config.yaml
qk_norm: false
init: "normal"
lr: 0.00228
beta1: 0.95
dataset: "wikipedia_en"
MLP neurons of a small language model. Each row is named by its layer, matrix (up: input weights) and neuron, and shows model dimensions 96-159. Each number is 50 + 10 x the weight over its row's rms, rounded and kept within 0 to 99.
After each neuron's rows, "fires in" lists the words (lower case) most often at its 100 highest values on Wikipedia text that the model never trained on.

L3.up329:55 58 41 61 23 31 60 45 48 48 61 53 56 43 57 53 53 49 48 62 64 45 61 44 30 40 54 57 27 41 37 34 43 35 40 50 47 38 47 33 49 52 42 52 52 51 40 71 49 33 68 49 53 44 64 55 56 52 48 61 75 40 52 56
fires in: "new", "due", "locomotive", "promotion", "maritime", "services"

L3.up695:44 63 61 45 47 43 50 46 56 33 49 45 40 51 45 42 30 60 50 77 42 55 44 49 49 56 43 61 61 51 58 55 30 57 60 70 61 51 61 64 56 41 65 50 40 49 47 77 42 42 39 60 40 53 56 43 58 42 52 64 58 36 53 65
fires in: "season", "footballer", "play", "data", "football"

L3.up523:45 46 46 57 47 50 47 41 54 55 62 46 46 57 58 68 53 37 61 36 43 56 59 41 52 52 44 57 38 60 38 48 52 56 45 51 46 45 51 46 62 43 48 58 53 51 50 61 54 61 50 63 65 30 51 45 66 65 61 54 64 59 58 54
fires in: "only", "died", "will", "death", "just", "df"

L5.up583:48 41 55 54 45 54 37 52 45 51 68 60 51 34 30 57 33 51 45 48 55 47 39 54 43 49 51 69 41 36 48 58 42 47 48 54 54 48 46 61 45 49 46 44 53 47 67 53 48 65 48 57 39 45 87 68 63 29 53 36 61 48 58 37
fires in: "also", "team", "groups", "are", "species", "were"

L7.up816:45 53 13 56 54 40 38 56 54 48 59 44 37 45 63 47 42 46 36 48 59 46 57 51 43 62 48 59 60 40 59 31 65 38 46 68 40 41 47 37 48 52 33 44 55 34 68 56 46 49 56 44 44 76 43 23 53 40 49 57 52 56 62 64
fires in: "went", "took", "taking", "spent", "takes", "brought"

L3.up164:30 52 48 37 59 39 47 66 59 37 40 54 47 59 46 45 50 43 49 60 63 56 58 47 50 79 54 57 65 69 48 41 43 50 60 48 68 54 59 46 47 31 59 53 45 53 39 55 33 50 43 51 27 41 53 67 27 60 56 61 52 50 36 40
fires in: "career", "championship", "competition", "tournament", "season"

L5.up59:49 40 46 52 50 22 60 66 51 45 18 57 66 49 32 37 48 51 48 50 45 53 58 50 48 34 60 42 74 50 44 48 44 47 44 59 41 45 43 36 61 44 52 62 47 61 69 53 46 36 46 67 47 45 57 49 51 58 45 62 59 55 57 46
fires in: "eastern", "northern", "leading", "western", "central", "deputy"

L5.up805:42 56 52 50 38 43 58 64 65 54 57 54 52 63 42 51 65 59 56 49 35 56 47 54 55 41 52 41 73 55 64 60 42 58 49 67 61 37 52 40 50 36 49 43 73 58 44 45 54 70 52 49 45 51 48 51 39 67 65 50 56 45 56 62
fires in: "0", "use", "information", "beeard", "present"

L5.up475:42 51 36 49 45 39 66 58 44 54 58 67 41 44 58 66 48 49 64 53 48 59 53 41 41 56 58 39 46 38 46 55 34 55 40 57 58 32 59 65 55 51 61 61 58 48 48 46 58 57 52 53 65 46 64 42 42 50 56 45 52 40 53 59
fires in: "known", "april", "december", "september", "november", "best"

L10.up755:36 52 39 60 58 49 31 39 41 47 58 41 47 48 42 61 22 42 57 64 67 50 43 57 53 47 56 53 48 44 28 45 39 45 51 69 67 57 60 56 51 63 39 43 54 34 51 43 53 48 54 45 40 51 48 66 59 42 56 49 43 44 52 53
fires in: "has", "have"